python train.py --n_layer=9 --d_model=192 --n_head=3 --n_kv_head=3 --head_dim=64 --d_mlp=768 --vocab_size=8192 --activation="gelu" --norm="layernorm" --norm_place="pre" --norm_eps=1e-05 --positions="learned" --qk_norm=false --attn_scale=0.125 --bias="none" --tie_embeddings=true --parallel_block=false --extras=["capped logits"] --init="normal" --init_std_qkv=0.0361 --init_std_o=0.00851 --init_std_up=0.0361 --init_std_down=0.00851 --optimizer="adam_variant" --lr=0.00261 --beta1=0.9 --weight_decay=0.25 --lr_head=0.0125 --grad_clip=2.0 --warmup_steps=447 --schedule="wsd" --decay_fraction=0.922 --decay_shape="exp" --final_lr_fraction=0.1 --batch_tokens=131072 --seq_len=256 --doc_mask=true --train_tokens=400700000 --steps=3058 --dataset="wikipedia_en"
MLP neurons of a small language model. Each row is named by its layer, matrix (up: input weights; down: output weights) and neuron, and shows model dimensions 0-191. Each number is 128 + 24 x the weight over its row's rms, rounded and kept within 0 to 255. Numbers have three digits each.
Before each neuron's rows is what it responds to, as a language model described it from the Wikipedia text at the highest values.

The first or early token inside a parenthetical right after an opening bracket, such as years, dates, abbreviations, and labels like (14 July, (AHL), (EC).
L3.up39:094127135108121104126144081099155135125150137179102137074111140134156143089120107132140136089141139140083131143125104114093110054126147146134106116150142130142123120156153163118132155119121137152099204167100131132130136116151142105129149117112124142121138112118165084137110149123116126128132144121176144088090109153109142092110090142123127095104098144124112107105114142148154121117158124100088108142127159127118132103152132162131139161185170134125114123148122113092107103112124166181147148114095116097115112194126168129134137077132153111128148197135149132139135127107107096137
L3.down39:087129106133185109098158118130125122120121107175111138110124119123146105114125138094142146115121114144102121131125120138132132056168129123111107142157137116156198120141149187127127153102104155097108131122125132139127116128148193091128116139099128139147143104120161073121162103131111103120135172130140137130086096130117138080138078107222137107118151143137139124111115175126123122153174110092111148109144126120177121118146126141099117160140152133114075134122142127145096109094105100136122105109121120124096116116132161122154142114127151114144169143106135088114160154096139098123

Prepositions or month names opening a new clause or phrase, right after a period, comma, dash or line break, such as In, under, after, January.
L5.up479:173105121145151156107162147122164143131123130160168145160138082133175139091084145137132110128160162164119131122100107162169159130105098156124123114090129160132113149172101195138115106076111112094117128179134134110129102126150143120096161120079123110114113110132136124138139085158109093138112086082118143114093117170087128138127131148094134124145136130164100108121089128136122135096129079115122145110155154113127136128103150094120156104148145093080120132120117128106144141155115120120113148108101139127147101152104133088183128092129154130147162127103149110151109153158156122135
L5.down479:124110157093110128163126116122134144135107110079146123100162137106175163148128133111137130138110127134151126160179117157106092144139135139119116142176046154108111107113104130133154143069119137168126136116076140104125121105128137127145148154094106143102131118140170189153134146132136141132159088160156146102139146104120121129181151157108123118113109105111180146089128128109127125171161146125145123111120129150125103100143166130123098128117121179142134109145110160109105096131145140112083141118097065120159148116155134155119173075125133114116135109113142093110171104127124142132

Inner word pieces and second halves of hyphenated compounds (ed-uc-ated, film-ed, back-to-back, anti-tank), plus commas ending a clause before "and" or "which".
L3.up106:108128107105136145119169121191171086134169137141171123135101142121114089112118110116111129097100142157095121142105155186107186181129104122138135143122119161132096119144108146078121134146122170134129144182104123138128123139117145160143124168092151116143123140114123108110104122143154116131108130100087156126133138120097110101123159118116132124103188162079122118089128179146176142142135137167083111136100135123118141142118157133189123169165112147098124115150099129093106117142137129128137102135152113159122096108122152115122144114170143127103117101083138142130128105142113098168
L3.down106:161087151103178127147130131093133166088120155116114146116131121143153188151154138115140112107134080120143141119086119086136128113128125111152094172155104121131113120144102148153082120142141148134152071134133142150132097119109141125106102127113101144133066146103128113184096142099122134125108148155107070116108140106089143119135120078121133117170103149113093117150140126116111200128132111125116120111133113196143097109142128128111140149143132135139133124127111138102130127183145105164105130124161141148126168150155114102086179115157090122116116134158107120132147147114140176135

Opening pieces of words split into tokens, especially a lone "l" (l-ieutenant, l-iquidate, l-ift, L-ive), "pro"-ducing, "vo" in Prévost, plus standalone "also" and adverbs like "very active".
L3.up294:097128112142133135136087135134121150110151110133082127092141122152149105162102111107135106119141128155127142145147144127116154114096124138097129127156134130179132097135128142128110149116154124154138136110134163145138096110130103127141152130185108121149122133150108132115136168134163118136128086120137113108111124136178146104099140122097117145090129115098106155157165139123086068143212112122120114120158152162099153132180145118156114066171170178119159075149122150143145137143121146103132173113121148081118125156117089112154153105139162136099138096107167185152119113147139133124
L3.down294:156115175090128121098183134179138126156116143107164162130085118140120100160128142134141147152137126108127161103095170160112134143128120170120137117110123131122101126149132132131141122132095133134148159121152147142121128110145089111133133159099099118123141147113144118098125110116111113113147153142129124096130123124083091125126147135124117132141100120157083136127172127143125150090097122110098146121111120144116197118099083112133085143135140127180142176104142143156137157139162133107093131093142139127124069088085150145117148103069129151187149125157116044120151124142140149099

Ordinal tokens after "the", "a" or a table bar, such as third, 2nd, 17th, plus mid-word "th" pieces, as in wavelength, Although, (three.
L6.up740:111135169117113112125137118166140148119143150112141110100110156121159068111125114109123119121170147122115167136093128146104131112142171160102184117092126149135095143132127147097101079147150143143107094126153102129175157110135174134132108129090078125130070100141145133135116093129136113113124141112090159171133129139094094138144137183128177105127111139150151158123104127109171125105124099145148106143090170130113146130145122128143152102117102098101128084130072142138133143140133145126184149152150102105140103089147105089107092132155132154097128110122159095126132129115104108161
L6.down740:162144109107121131074134138074139166124088161154128159139166152114139119083152164129117129118133115120101112131157128164146146105082137112147114137141139115101164216130134153097134191123121102147134119080101161137102165126076114139104138129103110120093124135171151107151115153096116138114113123154144132102125124078130117129143107107109145145099160131119116113135126118144115103093165180124163108102062146118161125151115119128125096144167146160109106130181124139151098107135116085100115091126101128132154128174144129113121143122119092139134116145128142107123164139125143139127

Column headers in sports and career tables, especially Team after Season, Pos or Year, plus sports prose words like season, play, played.
L5.up351:139106128092118155106147106166135123162141093132119118125108164126133120120160095075130120125125159123103146068138156125103173177144137111118185164098122139150082117149110155128140102143081152142101122139120136106158108147164117121115122153120113085134109128157137098155140135128158071113097117138108139112132103136135136125156150145104138113163102096133117126166125191122136095143186132103131118134137081122141097134141118158096106152145137095155148115140177129122116106116195130153151132078137111101136146117119134148089111130145120106090121113164107159173139120091138153143
L5.down351:100141132127107121148129139101132121114112121152097135145145097133156148129108156140127149141130102142136104182108107130145083108138123169122112114158096155103143131145159116116125122120189070120141133116141138156130086130094155126161114092103165151110129129087120147088128126137087162165168123071144146157113166113109116091068132124148128102122148156146116148095131090117130181112072130158133113147135139117131132151147149090145108127139148164101120134119095129117130169115069094124095130142111131168121100147126144144179144149119165144132111144084135101085149141177124131109

Commas, by, opening parentheses and prepositions where a new phrase or clause begins mid-sentence, e.g. which, … | as well as by … | together (he…
L3.up751:137123150088140138165109101134161106168143194147100154118113116103155135096114103180124138116093165110138125138113117140106149111136145143119154109115102151113130112105141142162108121121104110137135135161139153123134129108150135133115090120132157121145125132114133177136088095163129151128140123109134153130121071166131087097119133144144148115145131143135120104122102110178088144114108115103088127098132149106119108127139076166109168143133119125124085102127114081079117098145121142100157135080100126106134081143135146146128188101108179082155140111168139093127091131178164129140
L3.down751:119086073134103108122150106122135154118160118144099117166141141149142125113156122082127103154131077100156128130147183102089111147136153120111121148132161115114067126116102113092143111157149141134159096133132118109091136142119136150098168104116111121142125113133096168098137137152076150116140102101126095117094130097118150113165164110187149127102148139109116171113126169131139127109161154134190107173125106126169130124114127115122158141135163116126166127084120159154158132102111131113126130087156133106121199140092156126149105113134108135150080149130143124129125110112124110108

Short subword pieces just after a word's first piece, as in v·ar, Me·an·while, Ne·ar, V·ér·onique, plus contraction endings like don't, they've.
L6.up250:148107091145134155112146154146136112153105097096101122143119118156151120166088127102198108096106109156144124147091137146111105082155114126126125176149068140128121101154139109153135159134090101169144138147119123114150074130149120112145101151092143119159117132109117111081125141133067140118130138101111073162128134169135111110117144163112140136128115160094116162190118129173104120103121121134104127113117128137066159161168133157122131086112132148171136148109122107140109108096134141111120143150096125123111131107132113105117125105135182126113141108153159145117131138150103155164
L6.down250:121134125099094126130160174118136138166156114109158160127148112139152127116119117109110115146144123146087134122124164134101150100102145188126140092133128116162082202129138141152083111106119133116111118146149136114072159141130147082152106092126134118150142073137143137105150112138159145086093190151101143090110135113101092146134113124098140133112094140071147140109110130120105159125142099104111121131095152131140128097187163141117133121124127119120155149106176129105135114151160128110118046146152149133140147168126090121122111119172111142118119132158111142146140125121126114148

Inner pieces of words split into several tokens, where a suffix must still follow, e.g. ass-ass-ination, dismi-ss-al, proxi-mit-y; occasionally line breaks or "(".
L6.up758:091130073131152108141120157144150161153135141156072156126150138136145145148043113123145091159140114107116094148156128126162139123087171132106107135131147151075133139129105136129129148084122156168136112096136150177119119150141167138142096131133125082107139149132160128116098144137161106146139174128168127126117131091169087129168113133100133113159143127161130128102110098138119085127155096126124117142116137105127102101118124170108150109106143145138136138102111114110112152108100111099164154155122136128140168127125168127134171093122105126090151174092124104113090175130142144129
L6.down758:122142139151130142097152127098146160150112092148125087146090162131166100134122127105136136097135124145101079122120172126129111110112156137122100120138131081119101125129135099162108173101149164155135145118104113166115150154127156160156130153156114123174142131134115156143094071129148118150115158126134111080117103108128162141136185117118099092140094133118116104114099131115105139154163111125150164123201130087138146101119145150137133104162141156146117114121116144122132101104125074129097205129112134125109134112133096110155105127175096105111092100134121131117148145176169128132

Sentence- or paragraph-initial "In" introducing a date or time phrase in history and biography text, e.g. In 1961, In June 1937; weaker on in/from/of.
L6.up26:141111105119138108131102132153151138162141096140139120130107105147147122112099132094090164125115125106145069124103066126118161135151136130111118151101125136134107135146146169153102135104092090159135142134110152124149105155154135137150115126164150132128110100110141150117172120164148119175124109097151171084127097145097101124144139174117131142152100135114113122156111155158126107102124077095171119111118148070108160093172156154137100120114113105132126157158108104101133158123116103109118147140116077076136076164110132103163169117146119110117155156171136111128115143145087110106
L6.down26:168138157142125126146139127120154135117114114173145120147131133118140124135108135138095161123115095126144126134170193119144110135105156139131112128179101119161134083124108102153120112086159087094094081133130112119160142131112138114171114088115088127130113118122173088163099148130107177150135111151149096147131138142137119120177133165065086164155132137107147083136143118173076151128183098081125131140076130115139148148116151115169126127121108124099109158135132147075112150161115147122114121111124121106147109095076153158136099115105135114113136122107138136135129147135117119108

Prepositions opening date or origin phrases in biographical and event text, such as From 2007, in November, until January, born; sometimes stray word pieces.
L6.up373:135102113115116101138157185122124150145144115120110129142091137132148171120088128146125132113061146138124080176092127157117126104139086138104147087133136171139094127152154130120146093100130162112148153168103147121173096156121127133175117134137153126133129137164151122145130109137113115167155138085113113133148113158136098098164155125126139115140078086119135121152149157095123171129131081059186123105165128128135145119113154165120145087088138112146101154123112104136138138116092128129156137157113149114157103168150138114133111132114123118111172140141157101090121119129101150103
L6.down373:135096136116126109113100142084144093168139116120158139138120145186126161106132157124136086163126156102144144130141128126118133115119124163179139177079133095104142157135142152147097138088131141165113087127117144120144130125120108128109129130150104090133139113145079145075101147112159140121143125145128190126148156092094113117157156129140126143141113124111116090170119155121127142158058147151122132161136143132107148135130133124162103110185125119135098116118069103117136131082110106166135178090107101106104098092102128098155152122142164118093143134125176129115150108123125117123

Tokens right after "was"/"one" in biographical and descriptive prose, such as born in "was born", of in "one of", ages and year digits.
L5.up146:150127143142135164147118155124165092138127164120132131095135129145141120095163101134108105127103111173121107145112164187155133122148112101135175123116147156165088147129206135135105111122088126127116159177110166099132120122166149075079116153122156118101103151140101133108150155165124137151154125094154118121090116157129178100135123115122124097131130135155099138124113152138176137110145106125108084103149124104076141127072160139166150133122134092115128105109115134143163125157130118115148118116163131141125123103106164110143133147114090094130151120142167180136149156132108146139
L5.down146:072128145143109150124156119126105099128078139114128116108149154144129153117123098113172142128127142084108140144096124108147093130166127130115133138123095131126129153150109141086147159151143150138148121116146101141174105112109107128148120088195111165161156118135139172135136162096155135186140150117090134091115102092088116145125169123151103118110089110127103139119112172111110158121167103134112161145166168085105149194167107151135098079140127156128120109117118160136091140117138149129124105114138115149125123101083127158124096096133145126149150121079109159129111139127154112124

The first token of the main verb or a pre-verb adverb right after a subject pronoun or name in narrative text, e.g. "He' later'", "she' moved'", "JLOC' ret'ained".
L5.up594:095151124140133142143137134138153124123121126135115134096122133103142123146146112166149159097135133163105188153100164134132130128155126177104128119180112109158114107079150136135094121094135181112138168124160156135159109123120090130119082162107099116139083101135114064158130134152148128125162139125172131127133114175150125139138134097117122114124127124075118136095115111149109062129162127122136107124163151112100145091108126163144135116114081079159121095103100115124116142116130138104121101116118076120162107146099114119125138114148125123116115106130156119170111126184148061139
L5.down594:158112121136135138158140137098144141109146108139163154129109128156106158186133123136162123145156118158064114117099145159120120111147129109093090192124136147130109072110100128131109119110150103153182117117134165123134100114138112091088141129161114141137106077109135152108093128132121101156103149132137105144153085123157114140095148153134142104127105100198137099138085147149157101157134137085103115143131127131162159131149138146133109144088141133157093120108132128152141111105136120125163101128138131148100157100121125106105191082157124154116127108115141127159156085156152089114

Mostly from, of, by right after a noun, title or heading word (aired from 1862, Singles from, List of), plus some mid-word name pieces like Rochdale.
L3.up487:175115104078153160146140103158148130159137143131137150122112149159142117142132101107136116125145109075132087114106108109135173112126164115135176166148158131124156134170109112116172080121111095137140131127116091116120125135162123150156144139130140097128103118118126109136145146104154126099120103128145158112130112124088112110127101152123121090151093131159103102128105160138158114122131095109149105132129096137180088124138110139099125132178169152115097139139116124096189117136056135165138095130108085074148101158134153136150122133163186103126137162145168113152142145129128158131
L3.down487:136117162134135103081118091109133133137122131112177105096146122075117153149136123124129131106123078103121166148138113091120090118137155128099150139148125158138124153110094170150146161129131158117163143133146155092143091115151152085131158125140131108120120135112123147150172114127110072140175142160156127140140169113127110087100101147171105120135111153135114154170120133114144115168151140090124137128099112135084163130088134159119073115130120075137124113137069155172091156093142115101152130117167131158128145111173134125108132126110114119149147116146070173131139111125145142120

Second half of a year number inside parentheses for birth/life dates in biographical lists, such as (19'08'–1955), (18'80'–1963), and marriage years; weaker on scattered mid-word tokens.
L6.up571:113129112134111120168121118138129119158159151106111113121102136122183087120119111078122154087139164156142133128137155150120136116134109122111158133157121125113111094095126164128118139131127151156108134153127125161088137108139087114124140079130147103111144130117131130093146173120148130178120147100144119133133139113119153068121103122101179158115116135134090152170110142120148065096148116115123100083119159176086070150184143140129122090163091159159152097126091105155120133157156141124129118123149117103102143159094141111154098163143103166099133132102148122118091135122164101129
L6.down571:170158122090128128155094139143140134120115117124144161140104105131128149168126150128128143110142148115093167169127129117174143128119204141134128110152189094147108131108106134141148093131094134099111122149116102125122106133154112165144106153116078093079108118120141200122147151125095132079121107142085162129142114131145090130097147110088138098106110128133111127086130108118096131102144128164130129156126162136125171108127126108123104143128133107117116174109128161092136115101126150191131110120071142167135132139163132093102120126162140154104116124119165125105127126089148106163

Prepositions and punctuation right after a finished verb or phrase, mostly "by" after passive participles (inaugurated by, commanded by), plus from, in, dashes, colons and table bars.
L5.up462:120139123115128194172132105169140117142126132114109134112110119129155180139162101167125119093108153074117172136079113158136114124156113158108141122130146125051128108174133112110125109078127151125144082136142123085136127138128172120130096101113146141163090099133089166120122101112142142154142127127157164127098081178099107099132164130141140104162101100096098101146091114137102174156125127133132119129112145081127166134146140113126124119126137155135105132108115135125174126109109121103143144105116113134147097144122141121137141111135100095125110105093128102171103136158139078127
L5.down462:154141128175099071106113156113135141107131126123161131146132109125148101123097163135126155145101104157178140104118141124122122141142146145136120180125078139121127126126096134131144132165141163130105152151107143194141158079124143128101121148110126141084177132117146091150119171151116106103130082166151140108093164117109156164135072118121106147101184144091126111103167122113114085105123144124130142106141114143097079092115181111136124104102138136151158084119113116166139120109122120131093099135134121122121100132084116149116150156099153162129123115157109128131167090119125141130

Opening pieces of multi-token words, often right after a hyphen, quote mark or table bar, such as dr (drilling, Airdrie), sel, re, see, tele.
L6.up573:124092099116124103172146101121153116067097094195139169118109103132138099130180119155087107077135122152140135094100139118128123159156096151138160139137140110055119129120116145145120131122120135152167162157116177145135155119119104152158123118110135115127157136140152117177131121147146092141139158135092132147128146139098083091122175119105129102152121162164113110126153171079144090128153097123089111140117144115146144109131176132145146150151153145096100099139157135131134136136107168120111122125144107132162099142138160131097175123124121096113154125128125142125111164139145099143
L6.down573:160132156122152090127138135116165139152136100118129089097098110115182122182126111101107151114108119164156107140137109137128099154141164158126125121149130102103120133145164124161081123132147164143107131080112129148110149117130121121100137127151122172116152067114126145168143127109114108152130135141085120148114068099145140112140151089061148105094155115144095119101149109147112120144131108116160101120148117103127122140147194146104140149105171119137125113091114164152111146180140120144082136142139135168090106141182119124137128130102143133116097095160094123132137166148140159133

Early words of a sentence-initial prepositional or time phrase, such as the preposition or the determiner after it, mostly after a period or paragraph break, as in "During a", "In its", "From the".
L3.up536:133108162106150132181149066130149127157149157126131134096153084167131101133098115154084107125144155102126149155151114124086142073146151168112139128139147141149133109132141159163109101108119111132137126105175112106137139152143148099172110124169155132150063150079118155118144135128149129121147150093106128124119084125126121123086149162138161083156151157156121109108125155111167113138108089117107119105149122129124140132157125130114133106153136126179091138146137152109111143144154164092139084120065083078143114135136121132126182125150135143127131147159142135113099112142135119129
L3.down536:156139125122073124115064143128154101086121081148117145154129152155186145131149142097154148107170128099148109145098161128110120160173136122145152154146087151128099124102120116079120097152139143137155064117089118128118114130148151137109104121124124152157133130144136192138130121135114150107109125120118134114097156149130170096147114150138119107154148137108108158119168112111099125140171177119175092151080091129167112110117139114154171125150134132095140122099129148093107106080132107136131148134119144105152132103117132164113128119145181110114086169116142136148115137128147142138

Inner word-piece tokens in the middle of a longer split word, after its opening piece, such as ti in Retrospective, eri in Experimental, str in reconstruct.
L3.up722:092112069164170134112152120110139100184119149151125151143105115115186136146095113140135072133134120131125135177122135127159138096151153123121098157132114113115118138114098105157181169129137122125144117124121125138110092142142142143169124085176109103107109140193171118154162161159150057139177145131120128124101153101161104125139122091093138122116159163124121111124099138097116106130157161116106115167093112095135140135123132150118150135146114160167134126120092134125116146130100086151126120158120096105112147132115120163122164131118099136087134157109140139134130124102136112083
L3.down722:101132145116103182146093127159148147136124130154096100142076135138137135095139109089143079115116134132144129116155127134152104131211124118129104145143128133149101138095128151147136163131144105130161120108141199192101120114139119133150073134133106127159144095156159116125101111164157100091134174129141133107135151114135112113123128111170136080113117127104126106116041141099122131130168120103097110140127126129084140125103129140143103115117136151132106109130133130137116184137153120081118163144127098135153140139162105130140175109150118095084137092156138121117120128161142128145

Middle subword pieces inside multi-token Latinate words, after the start and before the suffix, e.g. inn-oc-ence, vici-ni-ty, disp-ari-ties.
L5.up469:146090108134118160154070105121153125134125124147115172094102134128138085118119076136138116120154160133130137145147164152150141129127130155126108109115111141153113137128123123104131137130120147118122149117118161140153101112133108110164123162159097141168145159171145132092111126121176083105109152130157153104125145142123092111197108126120166111133124128101131174133054119160101092115133109108110130169113131093134175161154106148170158111138138099158140149112122139127170164128151080145137115129150079134133140078089145097142128102096147110100098145131126169157125133144135150093
L5.down469:096120163126054138063120142096121126101136080120092111068074083154136136149124164104112132104168114160141134140118139149158080140196145125104135116110119119142132094103115135134143123143140144139124116107105152181147128146148107167150128169152101123143126089157138120123127132128147092120110119092121085136089165146119136147140128094128101162113149114151110126112182128159112131139127150156140119131119131178118084120129117099094133152123135185119130144135108118196120121142102162151135135148138149108152127126132117142141131134129164099134106117151111159130158082109125121130

Tokens in the first cell of a table row or infobox line, right after a | or - bullet, such as Total, Produced, Armament, 1, 29.
L6.up760:126109127178142132190130135122139119148118161149153192143128131149173113144169103107120132131144131104129090123135160122129121108178146140111133155105128123090107130098146159160152126146119159150178140152165122144116147161166110129125140133160160100145108161133132144156113143119122107095160170115142144131142091141110120134115147130092124085191088121121095134184103149050146126080133104094137074160105124145114134131147122128142089133166080114129123136121101163110114110136105106119114101183130117114151109083119098113129130137105139132123125130120132092126128113134168140115
L6.down760:103124125145155124134143118124165165152129105151099105122095146143180148104157113107109144172127127146138132105125154142117116138150203123092130128144127128109135130102191097190119190121117171137146149131147133150106127135181130128110103136143101129150124143124091119148151115132166120104146110135105142117098110182163139117138152136062139120139096109082128121118102130110124113124138104101144064062160185149120101101121115131156128097104135135140151164116110133112115121112167109119107118149129102116148072126121151145099101142104117100099143137129146129135092118106105136117

Comma closing a sentence-opening adverbial or prepositional phrase, just before the main clause (However, / In 2018, / Today,), also is or are after a sentence-initial It or There.
L6.up556:088140082168111157134123116119103141106142136149142130067138130129122147122117132105106134127124149120155119158135170168152121081097120129118104171081110143122133145111167173154161146099159100113144115122115142113123109171145131070097115139138104092145148133126120111146131101142122101155117140120149148144104096108079114162143168153143119097128110119159106102091109108169142128064156115090080143088134165115130133150152162125176110100079167149172144134087110125120123130112123150131108134106109168141139154124100159122146127147152163123120143134112145132111111117120099077148
L6.down556:099134152128126139122136095151124118141110094109084109121101102132146114132167152092119128141107142135156187087110093124168137143141154102116139091160160105140130104147127087131109128148119183132125130129112145132151126112156194136134137181153146132109130080131138143128154089150096173104073129105098074122137121138147120104187144142187157125142111094125137135139134120167136114146099121115100117127076087107107190155100154140133112121154171132131106126116123110146130133144087121148157152158133159122140097092131147090118147092138120145111129124111123130136125105140165122164

Second piece of a word or number split into tokens, e.g. the 30 in 1530, it in nitroso, se in pseudonym, often in tables and dates.
L5.up325:086134108150147162118120132150176102098121111146145136150113146145105101124111110127141117131149152156131130118111118124098146164114111133096135145131133084189113110128129137136130134108105143211099187127171129150139181142127149148124135100150102157111151121154124108111093143163121102104072126118142137114148185164145134110082138127086145132127102137079130125157141163132152143105099116112155127109113105132108133116182138111116134140096121125144137087122151128078105114142130163112152110170128093149164125185086143142148102130106106109113168163130124105131141129108096093125
L5.down325:113075108145172169144119173141100157150123133089089163120187145129165089113074139172090186136127095147118098151116125114136130120115138127126116134099150104120108144137148105118127101142100109107145136165108126150084160120107109115100123147121130151109098132118149115125126088144137138118143143126143134125159103037129116155108160136154103123113138134137151140138125133127155149110115117127149157117110099114108150127121073133150115144164133189114166144165138096112147088112119121106159079134141159146110130131195136152107130175106137120109132141093127118122115108138118159131